{
  "d_model": 512,
  "n_head": 8,
  "init_std_o": 0.0168,
  "lr_head": 0.00664,
  "grad_clip": 1.0,
  "warmup_steps": 200,
  "batch_tokens": [65536, 131072],
  "seq_len": 1024
}
MLP neurons of a small language model. Each row is named by its layer, matrix (up: input weights) and neuron, and shows model dimensions 80-207. Each number is 500 + 25 x the weight over its row's rms, rounded and kept within 0 to 999. Numbers have three digits each.
After each neuron's rows, "fires after" lists the tokens most often just before its 100 highest values on Wikipedia text that the model never trained on.

L8.up1224:489495484474474502472509487516558533515518545511496518485450488530506479510487506465501465507475518524486475482480490504472544501487498439471504509517513495504518509506476512541523520507459513499505517485508502526568506490464498519502525525512485466502478545475506488517482444505518501519502481495518505440516481529446513506456463460517490508531508480523537515469495494458478548513508
fires after: " |", ".", "-"

L8.up3706:520488537526516505470519521503491493542485502493508454526455482477508426508494491498463493514476501501525488508559502484479475483486444476485529492462503524488530472497479519487494477488477477539522540536529500540468468458469489475485486492460481502505471492469499502519433536500504501499493484523500494493516492504491500501486526485459474511514490489514501513453504520498520469486477
fires after: "-", "|", " —", " All", ".", " fa"

L8.up620:516461501497497475527513482460516532483500495513521466501503498511526487500502429556478507471527506529519501502540486478496495537483490520511491479488525502465523483563509531484457470482502485489557492522489497543493487500516500488494472444485541470501525506493490502481519508482434508545520469475499513491546496497518458531482506525558540475576472480531543491469486487474500474514487
fires after: ",", ".", " |", ":", "\n\n", " and"

L8.up1328:525526494529499496460468468524508492491503528497440494501535560585445541537519558555497515470507469467482521514495544519500511454468478471508490466501482522492513517527534476524546504499516511494507518558522448480502485538526530498502485511442498514488498537510476501491496461504502464535524499552495502515494498536493485485505519488524547506504486518495496499515463495465534514489503
fires after: "|", "="

L8.up3159:533507501486496478489519513508484518478520516511462499459456544536546520481491525512535460526490482463506496530500516489478470479515504513530485485505512475522534516511473472540466411510489491508506545500515541466536450549497482455489515506486532501501521490466514488508506507542485483512516447466534442459528509489518520475518493483530519468497503500540496495500494512496542539516465
fires after: "|", " |"

L8.up240:467478528497490514526531509504514513465480504521501507515538484508524511534492503504494527485479524489462511514547445477507496475530527491488469496532521448466514463529502452476522520500525536473517525514480468471496482503516476479534517505520487490485489524476456483475499530491512530547520497489505495552570509575520532486506549453500466502473506514499522491514489540505498504493513
fires after: " |", "|"

L8.up3403:526528510504447466501469505496523495523516493484437496475526498451509531508514422541505458484457532525524484484501498529507531448550491521479459534486482503541516479547548510453492514505489511462507478477526516550509472507548502512454514532491487509485489510538545516524503501494489495526497535519542533484507534478527510511508485514518544494519486493462514540515503529488507517473516
fires after: ".", "\n", " votes", ",", "%", "  "

L8.up3473:493502510493509531455485484545516503472486460520504509477493493558489507497517476532552495500489499486527507511499474523479507468437467527525456504481505502460480490525493560493498507505481522505500536505477467525524528498420480466529495519477500512528503463504534508508505504517511467516479493457472504493517525498517467460468459473536482490470470496537542505485481514508470538501513
fires after: " |", "|", " as"

L8.up2905:527476479500439494493481455478529540508429484471486509539507522481444491486513520492507541524502521469488495512514477535538489456541498520528481474503450479516518483473484529487485472512539508518523503487510534504513530491513474459469510500453493509480483521519484515514526481480488509532484510485464498516498476458514495484535461496500478487527500515546520489481551526464531465507502
fires after: "|", "\n", " Republic"

L8.up72:555475525483476537526474488530531465514478519539493521472516518493488518514547487497517469497482498468461437509473471500496519493509499497496509523453529552535507489518500499474503504513506492512492494471486539480540484520469417532522502489493514476483504496480513533532539525533498493517499484527525526521500501485536472527476495517471474447541475509495484477486514493506509498468460
fires after: " in", " to", " on", " In", " and"

L8.up182:510518502464465510534463470446510535517522482478550519480544518505514500511516524501506494530533485490496509497501492474486470444515498491492469499497455496470483457442509453481473519473522500513514504493488510488492482502483524507522464533509476514488507491488475511512476468479536514544504448514489499463514474501484494524494539511491456476544465486483528504541520514469496516510493
fires after: "-"

L8.up1442:497494503490495500520465492463548493510502561511515491506522483513474532511519515494493556493498515553470475459527512480452539534502482497514520501540495486475505493535531530477493529533490513507489480486534478485486529507470481524531480537520512500519524529499504509543499446552477487482490511504506483503529490523493470487495488462489480485520508466445497525477487579489525477497515
fires after: " (", "\n", "\n\n", "=", " \""

L8.up3048:504514486546512488488473496506543443489478493473531516496514497472482529485523452506534482493487487566518489511484444526502524490484493486488506496510456465537497521501504490485474508550512485494508517485502481508519483506474492528506481493477470488528536487510492511493492503480494487489484482491503506476514482449506545500458482543471436486496533512506469525462490508520531546529506
fires after: "|", "\n", "  ", " |", "="

L8.up3719:531437464505455519499474505484539463507487495495486509484493490518480472494470499507480461503489459479513500524501516510492461509468496466523505503504488478504550488497511464449534523496543501505435517536483477510441541531555511466502460511491492475481458490486507472530496542503529486502498502527535489505513531482503469493515510507524526526533503494469454440483516472524489518485480
fires after: ",", "\n", " |"

L8.up2015:567509456497505518449501478508512481493475506528517488496553504515471535477539500538500490468518509547501474484466527515540527490526482500547461497502494507495518519528517486506460479458505457494471519492537475492483514507515502498506459494508514516480507517504525479489462512479496506495505479575509524499485471535507503507519499548498528496513490523490493503526479512505489469446472
fires after: ")", "  ", ".", "="

L8.up3736:531498489513521505528437525517503498517508526503495506497513503564516507503514514488535510459525545490512483479530518530494435490478492478547513458544494506493480491536497493493502523510534504519472500546504517507510502516494470523523465495514524475514435482484502531471505518492457490474457471513481515462511501512498511493516483473514502508502504532494516510506498505510522526499497
fires after: ".", "'", " and", "\n\n", " that", ","

L8.up3004:524503529470475472524511516511535499456495493525494485495489519469508561458476465505507485541494492552505495492485530508457490489498499452520469484522530470510532485506513515474483537488512523486505490475559534557481466475484498515539563515470470486497517471497474526481500505499463482510483433467440520485546486464524491511501459515504532438495495483497452520527499506514477504534494
fires after: " |", "\n\n", "\n", ".", ",", " ."

L8.up117:508500506512491497509495521529532542508460492522517523471490520503467522502512463538519491490447533527498523475551490520502486514500503531490501495516503481482462511516470515534509519506541522534526515485473496445502540473476497453520487503529516512517522481505517507494495527517510466509490508483459499518521491492485503478485501530492446505479516494524497460514506551474549553545482
fires after: " |", "|", " (", "\n", "\n\n"

L8.up3013:485519488506478499482574490506520488485524426497492503514497521507527544512515457490509498521492501495534486551496522538527510519517546487472453468528516472497465492499476530548440461502481484509491502502522512484488471492465471512513478496489445476475501503504507496472510479513520520535490535501494530512484562526467520507484495475521497513481503490476467530503488501525483482508536
fires after: "-", " a"

L8.up885:522459510503460517530501503508511515472490504538513490506515492488491489513497482486473498528472525464483489502512491557492463469487504495499508506521482504507520475468520538482514522516505496484480514504522506506480524474465534519485508457457562490461515475452457477471483470497436472499495483514478540531498505530510501478502479513492521515508488532468447487510484497459518520457513
fires after: "-"

L8.up3865:473486479479504533515519505522488512481492502535495510458502525558498511542464510497456503472488480440521519460453513500474536498509498494459495457512482505484489492533462450515481538476478521519511490535518517555507492474487501467521474543487516486502494493483526486436540531499528508483523529496517513496454481511510471478505483494507509480492467523476498518477536501528429556480480
fires after: " as", " Party", "\n", " ind", " int", "si"

L8.up557:507485468534483481494507502493519512471476477488461528470487505506541542494533542485487493502507484532502474546487537535515510500489512522488503489487536503494520501475496509488470478493499525514509482509513503561463520481418517560496484495486492514456553470528443446535506492551489467512517506481446478465472521512505519474486502517503442465478513528534523500519498492515518431475453
fires after: " the", " at", " a", " |"

L8.up2029:488475479483538510491445512503477477521516540464485503442511515518532505508495516487502541523500484480496534477492487533527490520467503506444524503514489497517551505479485498498492496512449535485463499484510476535451468510527490498464482499508491520463521497531455520535505506524524491457509534503490527535498516459507495489511503488486533510469490509526487450552476510516550482490498
fires after: ".", "S", " No", " U"

L8.up2178:509504487474487471509494475510554503561506518500512473505511536483437516513512503531528498465488470507516526546546542485538498521488552466515499538519489498497488505463520519521465498506538497501538463482568522457533503540534472505547475463503479444493487465514532494543475506505493474540492533495475498492494537519505581499488499486529498494478499509499477477578516524484502471488544
fires after: ",", " of", " and"

L8.up3485:495494469528510521508489489452486528512463504509502499479568478509517540485522507473505481479471505487474541481530512474516466540507483520507518501510544498464473541492520492492496466473502494499475520549486511493480513518551471520490562556521504456496485504492499524546519484515476515549507489512520511472520520509520487484518515518455538527493474465504547491463507463456533448488492
fires after: "|"

L8.up3215:429525527450430497478514474449524509509519437491485511548524480545480503507530482513491509491524483544525501498512552527465495460486479500562447498519500477477515520533501512454505545498501490508511517484509516482510504510492488535554467488464484497511541479497511458488459536529520531482482494480517499537467482482474519506475482513494520543513476510514471506507534496471465512473498
fires after: " the", " e", " a", "s", "E", " The"

L8.up1289:478523530500437468502508544528481574494511507491518474490529520492454497461521506485513477483486540545540480492491499491520490489483542480466474504516567543536479498517502501549493472522509480504463524500489486490490486494488517532496489550470536522503479536510497491513545492477510470499479511461479503563524526460457521501475542507478488467513481477519541515514491514504511489512468
fires after: " |", "|"

L8.up1392:436530503481437502481486464489470569542535485489516496500500516554521475516534485495489532519513508474516506456577508531506476475517520468507496503513496516486544522508476526482462461533526509524479476517527519497520492515506491487506480517493492516479507500492494486478430509523484508484468457516508496516434487515491501481489534489492498498548462516480508477490508514481461490496520
fires after: "-"

L8.up3210:468478450500503492525475490493542510477433500535465518490547477463458486479494496511507513502496517524519482497510535497479540516439523509528507487527504477543509539531562514506516507443496496511495524525493498492482484503525487520520498492481470463493517517516469464486492503504473507561520453496541493498524500505509501514553565495472513502507450447508463527519505480489487480522451
fires after: ",", ".", "\n", "\n\n", " and"

L8.up260:505453518510472501500489519473472500492485491528498508473505521493459496498553489509505512524480514513484482522517501517478517487527430522536491478468506481467518470530490508522517529521447498528522496494509489483517470534477476504514515465524503536503456460507485491512522472475451507531472492463494530475480491505489526492469516514519466469506519468515463467485501580524420527520488
fires after: " |", "|", " was"

L8.up1473:497481481476519497509459487492505478508497492504501518526517502515497432518518499535510495508528545497516508534479536482532487492526524490483495486494539507501531489497498502519502534434512495480484515536496456486498518540490487527458518479499499483470549494492474510490482497502525550510487571500471485494541493486539492544525512497483523512472445490517551467513514535482467487495494
fires after: " |", ",", "|", "  ", ";"

L8.up1570:502499501534454511556513501471495481486511524517496481473465481512509489527492446509519514540508512527535500493510544498470481537458494509469458498455519484474543481515516526520482492505483564532498441504548459518523505502517505517488495510521487478492471548473459486505521513509521517524492518523507513514516487526523508500526506521492478499537541465514489470503502542454518521534491
fires after: " in", " of", " to", " for", ",", " on"

L8.up3659:507484497505538517542491546491504466525491500542494528454515506464488472510519490548463508482499517407477525471512554538480502519508495521523463508515481518513519462518450470500499471519510470536503571494504544470507495514472496477476499497522479483484482494483453496487477532482465476541473488475472494496508483497529559477477502471519517453513485462477485496472513471495504511526496
fires after: "|"

L8.up1096:498452506472493517509466516502521469499516504478487560535539495527489472521509499495510471483524527524523514499456533501431543488509476503539514471519535443483494503514480486550505514504491529476457513551496508512498467480539523548493504507511505511522524488471491500458508504511502502500518515488461477501508520492476523515466503488497539450504464487517486504528498523466521508501536
fires after: " in", ",", " In", " ("

L8.up51:506520480530550445493479514467508464528509561478453519517481507499507479489491482501513503482527526487516523516549471467507570508467487506474490500496521523512487480473506515473443482451505464502499525465518545449509529491490489494525518529492466493424508532527525491497492504490508487476472499476506461467489494501494492542465537482554494500506491470525495513509512491461540506508521
fires after: " |", ",", " in", ";", " of", " by"

L8.up2106:488521519467492522483497507500501500501492485480473438493472522535504484509471526503496541479493473509514477492535540533499490449519501503493508527510471510483455501500531526476518491511506506483553482487453483463488470492472510484483490444497470460470460492526476493473503547529495457524520505494529487489511549490523522480510532534514505483519491537502504470469471555493494515481517
fires after: "-", " |", "\n", ")"

L8.up254:487533504492495467456467513467502507484502486531521486501537492489524496470516511560525502499494536483524500518534499508479552495481506480472502523477521531479460489499465526560451506527491489499498509557522467520522526476505501566483461496491511489438512484483536475467476480503546553480498490471490494494482490516511496503477506472513509491524489487485473491531527495469476494485526
fires after: "-", " |"

L8.up142:506508497498493491480466465455532489475527496484484498500538521508475507446506530507481505507508454513526500497483511517452479495488495479501518506468533507530513512542453500484457496506493491530491512480506452488479491488539468504493469533486462519541498454502491500459494488546521481494501510544481509496490512519574541497543480485482505477527488520517488505478485507507495515497495
fires after: "-", " |", " 4", " m", " Ball"

L8.up3458:519534509486504460496493444503529494474462488460545533476504509534482503499465513510472509546514470455525512508518527512458484533476519486541485492486539486503493501500479506476501479532505528535445487494527467503465495539537487509492501483516500491481488489483464447485447504526513482498518486506513552469460512532498528498525507477497496518538471518487537483506470515493518476515463
fires after: "-", "|", "=", "\n"

L8.up681:444519508479505540505440453461474530489492535522506525516480491471541524511515492469535490504477444523502526518500519470494444470498512467479475522508534525473512544461485508514523475507457591523482492513502525484533508514444522512499525490543477476511511484532481506499436488488424531497547494512515497471500506490498501529477516524487517514478550516482472543528479513471501519531500
fires after: ".", " the", " an", ",", " N"

L8.up2274:505488483474472524527489494432498465492456478474461463484515490487527504502532467473551476506512499517468508483473455483482492475539509514499492519506460512469505486555503432539520470515513524549511526516528488498468494556518507487516483510506502475480502483475480479531481491500478501550472500496523516499490489490527495499488506488515536521513505512474499509491530544511530447481494
fires after: "\n", " 1", " 2", ".", ")", " 3"

L8.up3731:524502488525520594494491502484493493525513478513509523481520451507485497461543530516517495480483507484558482518537418455523521477514476468514503516541504482471503501524504486475522507517511467522517503528496519488478506498478500519510480489452489492484466476490506513505509485505527437474531480505482512503510494513461487511494477507515506476537508500500484534508532504495465496508492
fires after: " on", ":", "On", "born", " On", " of"

L8.up68:507498525472475509494482458476486519488520464507506504575501538518506490477487479490500526513526496484476502495536505493494512468500498483482517514494493490484504520500486504527495498524469485513495516475495507496481500505472472530494457521497450531540557507448523523471451516491500462553490478527484534502519463490510468512518513460464510560531505524521482505474495533453497510509496
fires after: "-"

L8.up2197:536447468516476533514480509483532496474495495537520489501491484510490504530510482487456487510487463526529471530481476519501502498510508448507500491515506526475467463475459474488445452537559517530530489472494517503486479530537510523497497500494470511518501503485487487477474511483541506505527467557492516494500538529505495488498493494464502467505463506470486509535527519466503547510533
fires after: "-", " co", "|", " p", " Ref"

L8.up535:529555507539489491476464479498498508518507467517509499469473506501427477531497531483561492478469512503490472531491523483451496487477485493499470515489554544510494493545497468482461490520495545505493482530513473472505503501488500490495532535503495536522542494496520511541464466528501515506482499471478514505468490465487534483513484489503483471517552524510513497456506519512467485489474
fires after: " the", "=", " The"

L8.up1483:512530506493497507457470480526524480492559482439483495509497488530483529496502505510453493522516450498527502469491472478507468471514489475507513520522505480505492466522512477504482508512493492512468508513474508495508555492500491492534527530490523516497461479458466506532488440447469481495504497527459480474522505470509547439492455462507482507504512542505488489498537491492504494509494
fires after: ",", " on", "On", " On"

L8.up1650:495480477523524459466511501485496511470514544498501478455466487521522519511533528571502504511513506503485546432458549514512482485515512478549539497512502447506462495510514515538506532509528471494520502509518522479505532492475492513490507434496515503501517476474549479519543517556509520506512515506479551495499474488483515467479532473499475505458514506497514410519487492507509498471489
fires after: " |", "=", " (", ";"

L8.up2681:521473474517476486487479540536555524491524496480470568465559468488511524520526439498511470510528473504503473490478521499503546436502476484482489493522515466514484506502473511492499498510550486509511452472482465457501444438515501516518472529488509504553489535485541480512538502480479484529509503486524533484505501503525489475504515475481471473508486477520504503546514529493489532512498
fires after: "=", " in", ".", " and", " degree"

L8.up93:466510529494456535475486455526493536513552481525536536438490486483501509530509533538513512487486526456520442504477459468488482473508446480534495491520522509499498443546504471496476506521486512484518511520511484454510512507445467497465512470497450521491496515456470511516480520498499513453485520525494465473538505496526487500511532454523507482531498509517496529484490513531532517436511
fires after: "|", " |", "rod"

L8.up2622:490516495519445497457491441496496473517476496490496515487526494545486531472511499443475527485519494518484509513484517477515500498457522480511522494526522499460559504465479512484511490521513511486517478511522478481525485522490462504489476490505485499482518545508451516522510487492529503515501546521500516490469505536479484499504528502496543491501520483517507536478507516462503493483527
fires after: ",", " a", " the", " ("

L8.up565:491519531473522502486468489484530487508522487513479539492483533480509456497525535524496489454550489479518480507516523504500520489488516508470489474491496474497470500516457451462528548522508542508497496495527507495551537520471481512512513491487477490499512530477503495535516443495497492509543515466472495513519547461507488496510501517530523521507542501540521476522492526496521475523510
fires after: " in", "\n", "\n\n", " at"

L8.up2078:497509516516476534506510525488490498496436518515485483509527498495483530492531483482526499509512523507546510521543497468507518484522512502467497522513514506472505465518493500476502538520499549510535511490508453523477517474525466544457527547525501531477506482520518488486495469470493502494479481511540476481509461495493505506496501521465476494486497483508469483537503522483498488487525
fires after: "-", " in"

L8.up4086:488519484516490505507465485467517508513521564474457457463467498443485546536482526525490470516488518498485448535524518467528505509513509477458503454478525475512505494514487499503485493514485541492491451481529529439530484533497499538496485482521471504504481516567485518534519517534457530476515479499480527481510467534483481480533517485480496480473478534535490497438500539472516443506489
fires after: " the", " The"

L8.up2935:528505509464518478548494497444505553522525527547500519503475485493504502497478498439468539515524492493527532506510476524491498487464483466534500486466479529486480491493518497492483505503481508446501533499483481506471500513484499451494505502479507467533503513490495482463520496561514533468522509549465472513479509492472477475481487517593520535517518496523512516503510505468487490485514
fires after: "-", "M", " c", " E", "é", " l"

L8.up4077:503548489451468505524496484496497506482489454495485472514467511506492458459482498484525486483483479509474470480499501553497504522523501481445484465545450487493521500512504480490511485503525507534494508497566503500517519513473485525504482558524537493464507522519513456489491491516455505463494515529500486492489483518521480508481485539470539492466454512501511541512512517512494497465452
fires after: "-"

L8.up308:507466521498528472502491526499501527498516533505556456495490493472541475528485528493505493475513505527490498479502459480534499487493491511494500480511508449480525430519491481464522492498543486496513499496486483442516448529512471477502516493530507530448470503443498503463479527503539490524518474488497493516497492513541533475505519502558480469505488532479517475499508561546508537512513
fires after: " |", "|"

L8.up101:458482504530507477521474529512484501500511483520443490466513516496496524519500496518504525502475492487477474496515482506525497517494503475497466508486531515514527475495503516483486514465516504494443491491519483463506536510537495478518504490476496466470475515508471557532477513521500507547493472514435480530524511500510508495527534494510553506479513513492474502489494517516508491441516
fires after: "\n", "=", "-", " •", " |"

L8.up4055:504490444470484491565506492505557499490511529453527488506504525505489489520510466453482500499507472524523477532504486476531486491499554539509484468474480491467518475483496498505523493454519537499488509517460456529481494479529490469529469495453509482513457483474523470528537496527500481487528476473536506489521523520518495505493481524491514484446473501517510515496508530488484457489541
fires after: ",", "=", " .", " J", "ric"

L8.up665:487509470495507509544503494508558508486483484462498501502493535566512483543491484514509497487476482467444541469489474476526527506526482491512504500537532479475502513469532531487527479530492477481523511491515505526468479510494492533474493513472475470480490543493514488540467461566516502500568487501546505462505493490478515506529511525495497497541485492504543436458531518529489509522494
fires after: " |", ":", " On", " on", "-", " of"

L8.up1488:515511489483503492486510474491512508507502495488515508448490530490463499447512503502472503494508499497505458526510509491472509485506519510479487477501572490512502487464493513470469471462511474496511508466526486481492516487477479471496513485520428519476536511473515497509529482519541528498539540551513530525496485501498522558476527481472527508509517472537508486461487516512482528500527
fires after: "-", ",", "\n", " than"

L8.up1119:522467511458496511507496488508491489526492503493497493513525489507493477473464481558438488474490477490514541472556479493475445493477469552482513536523482532526482485516507491491481460528538481515546522500542533466499481490482492491526544466452510528472496516506505509465486554482528521490515475534488480506458493502487497513511522522497543460442475528498508480528498522476535544495516
fires after: "|", "-", " |", " on", ":", " On"

L8.up1223:562485463539548493484544452479514551526462519492472481482527500505506505500489498516551481493492534509524495546500459507514537508461503462512496502507538484509465475528471559485470501522526519502516507545509490457495488506481476515523486460489516525510494500516511491505519512513497482503516477469504514505514458518485499501506486495481480486515487515520514493560515497501509488464494
fires after: ",", ".", "\n\n", "\n", " and"

L8.up741:504493448520474474494475509519483503488472487507491457500465505528500487491460561467468501483482514482472496505501521505496501504491515428525541490487524529498524493440518498468448492533482528501465552502518493499546527536470487513518487498481489536500490458547458498466506533499465527487480518547541495468486538509476520514478532487539482490465508523556452502537472534534452472494501
fires after: " the", " at", " a", " to", " from"

L8.up2823:472476483497532494499513467510495521518542506527471480499530483545539476505512512518535489487477536505521502512504503527521485540554535450541490486532505502516539505503486515503474493514521510517487527524517472533510536490462478524536514531491446502508487512520489432537561527517519502495510509511447532529566522474476515492516500515465517489490518536494488487478497500513464546482490
fires after: " at", " the", " for", " on", " At", " in"

L8.up1623:472526491475498525525513522511516448476500459502509510461541554528487510520514513505495531508485512518511492545507507473479509529519520453468475496500467506485506498493501539484525499489499511485521481520491494513489483498479472455467520506516482472489469499491520459504549470481519527527556523523528528488496510512486500497480504474473482474508522521516503524450458527522531481520569
fires after: "\n", " in", "\n\n", " for"

L8.up3487:509500486495509518529525510497477483442496514544447499466499512497529440531528526520496514495489489530490501530527515494492482484470533494476495453498504485493522449520495506532498501498528497505495523480517472494541508516502470475535535507530464540459507486487483473509456509470501531464501543485481474475512462527509477495497466501463519499449486490519545511497481524487517502517532
fires after: " at", " of", " from", " in"

L8.up485:512482475518469485500545468523494469484512508539519502552503509511469512540459506481524506506510521473491466556469503527484535512496453496505465456525511489481483555535466530490467435492512507535494483506461500516464562506517492514521522511495487492486521504520489463465540535482456462501437518472529514537517470540497482501483514511505568456500439526477501496554473506516520462534549
fires after: "-", "  ", "%", " NE", "S", "M"

L8.up167:496465465514513506513485496438518487526494513467525521461507536483495496483544542460529524541494483486447528518540501497482450532504476491501451504498495493497496490518506490513484458508490508571454445484524500487481544534500475499483476520480516485481491469529516514455475479505477503499506479496467514459463546500507492461500491518425488464487464512514488513471502487510550507475524
fires after: "|", ".", ":"

L8.up3017:567490488526500502471466496495487558489469523493467530539530473520447510519490470478513487475461481505509493490534516470459530457499492503489474502515464473471500523505502495493509518509471493516471529506494488494483494484531463550525521520497480482524529540544509524453516469545498499526519497471524483513483492494473476485510510521501452509506511457515500496455469484471541499504457
fires after: "|", "-", "_", " |"

L8.up139:480527495528465489517508461447542487502503486540468491522511487477497528480538456544504506544487529495538517496485536479515538503474486468486508426491510473512513462463496485440492497471503515479504470559493522519502511539516458497466553509520470498500483519520475565485508480488504502558490517543535533490504505471512516497517497497487538504502497510520509505483499480490512520486546
fires after: " (", "=", "  ", ",", "\n", " '"

L8.up1370:498528530483520498481473475511507509470509497500540481475506486535504511530519486514503431482485462518493472548531473520515527501522488483517455486507494526526494469509478467433494506519461492518520566432462508504516502525492487484557510498492480482528476540490468479517449519550494466490507503516513536478558466530509513511490531542507509526479489475529526471506489485475468431501500
fires after: " |"

L8.up2498:500471489497503465539515541472489493488526478485508525490528470498528511499462504528473413464465504518476494523462505494528473516511501491493479505532495533473446544500468483495481526492487544520500516506508503495469503506498519493517474499471471522502464503467528528455517510494481514528495501531510528500504504521527495523496512504535504452491476523511457484479498566462505474517519
fires after: "|", "–", " |", " 5", " Total"

L8.up3429:515492501468524541481532483513501528482468506512482507518529531556536485516508492445500520480484506502527472486485474506534447509505515508537529513465473526503514557495526480516507477509468466505530517524500498494507509471510470458536514501553508485547496495486473488510443518511494470518555535516488540507496501499478505441523522485518513494535503488476523533499496482476564509505451
fires after: " |", "|", "NS"

L8.up1706:502502457528518504501522468485524500476516489496477506486471476503550501493508531475546535505510538481545510501545476497496490510518512501486489482518517506484531466478540470554486500548519516500511477522487512535514432490477512519503458513523506469540470508503498508493479511474482488443502510515524509498513482505489470503512517535501515508520505536521493490501515539536531550528500
fires after: "'", "’", ".", ","

L8.up3005:487518523472468499507523495469495518512477507515513526458563471487535504476509496551516485511507509460519495491479517533493497514512485487508491466503513523486491468497455487500519510496515491510485489504493503492542510497546468505499528516491517522465457513486504500504511481543504522515515525501451456489534480483455503521509523469491503498507478488526495503481555533513513522491522
fires after: " |", ".", "|", " is", " There"

L8.up3346:499480547525469501557480482516462486507468506490477518495493496496502520424513544487500545499519492535544536502519503517494478490495541509509501529470523486477506457503528490505547490481469530483469447518498445529465516507493543534456506508515507524535478481511482504498502498534492452514449489511507528472483497492536507447518470476500519471544557507469475501443545505501504518463492
fires after: "\n", "=", " member", " of", "|", " made"

L8.up1996:522505506522504483451490455538441490514500534521482507472497504498512508505478537483491509485451460476496463495548475475490478468483504489481454520494485549490482470513478499487480534496513501500441490506490500471477460508475515495478514514504579514502491483500522514510474505518525476496502539526463519499483521530558478493485482481531509494523486540512462491537496509469478464529509
fires after: "|", "-", " h"

L8.up261:554482507475525509496470462488527512514457551495451491490533533495471518533508459497513482540485479493497525496446488540501500465500528465509518471524467519494502463476515544488543494457512545494471507498497505503497527500502491503541490471475548550530512508452502514471495531543486513540506495519480517519526481493506473487528505506523511494486471550522508471489507501476494479523516
fires after: "|", " 1"

L8.up799:460507535487540503558532501467495494514511489524486552496476505505493552475516497501451509561507510477507521508567505494509509517508545512488439490530537520530500494504527489501457502519512483524504489525470477476488484503515506459496514477499490542462548507468522483490473443517513497477556529507496501473497467513495517468505458470497538544530479547449506496485538517497511531480477
fires after: "-", "\n", " (", ":", " |"

L8.up1553:498478505480515487515469496485551482448472490533523476512489508488499478508517499511488549488452492514497521512500491523483529472506497489511463497528504484487503479500517502481503490534542442498499450513520557485494546443504488538493515480500476520472484495455523506445477523504453488494499494488517467505547498475522506522500502499488500494513499511509471501494475495486496515543485
fires after: "-"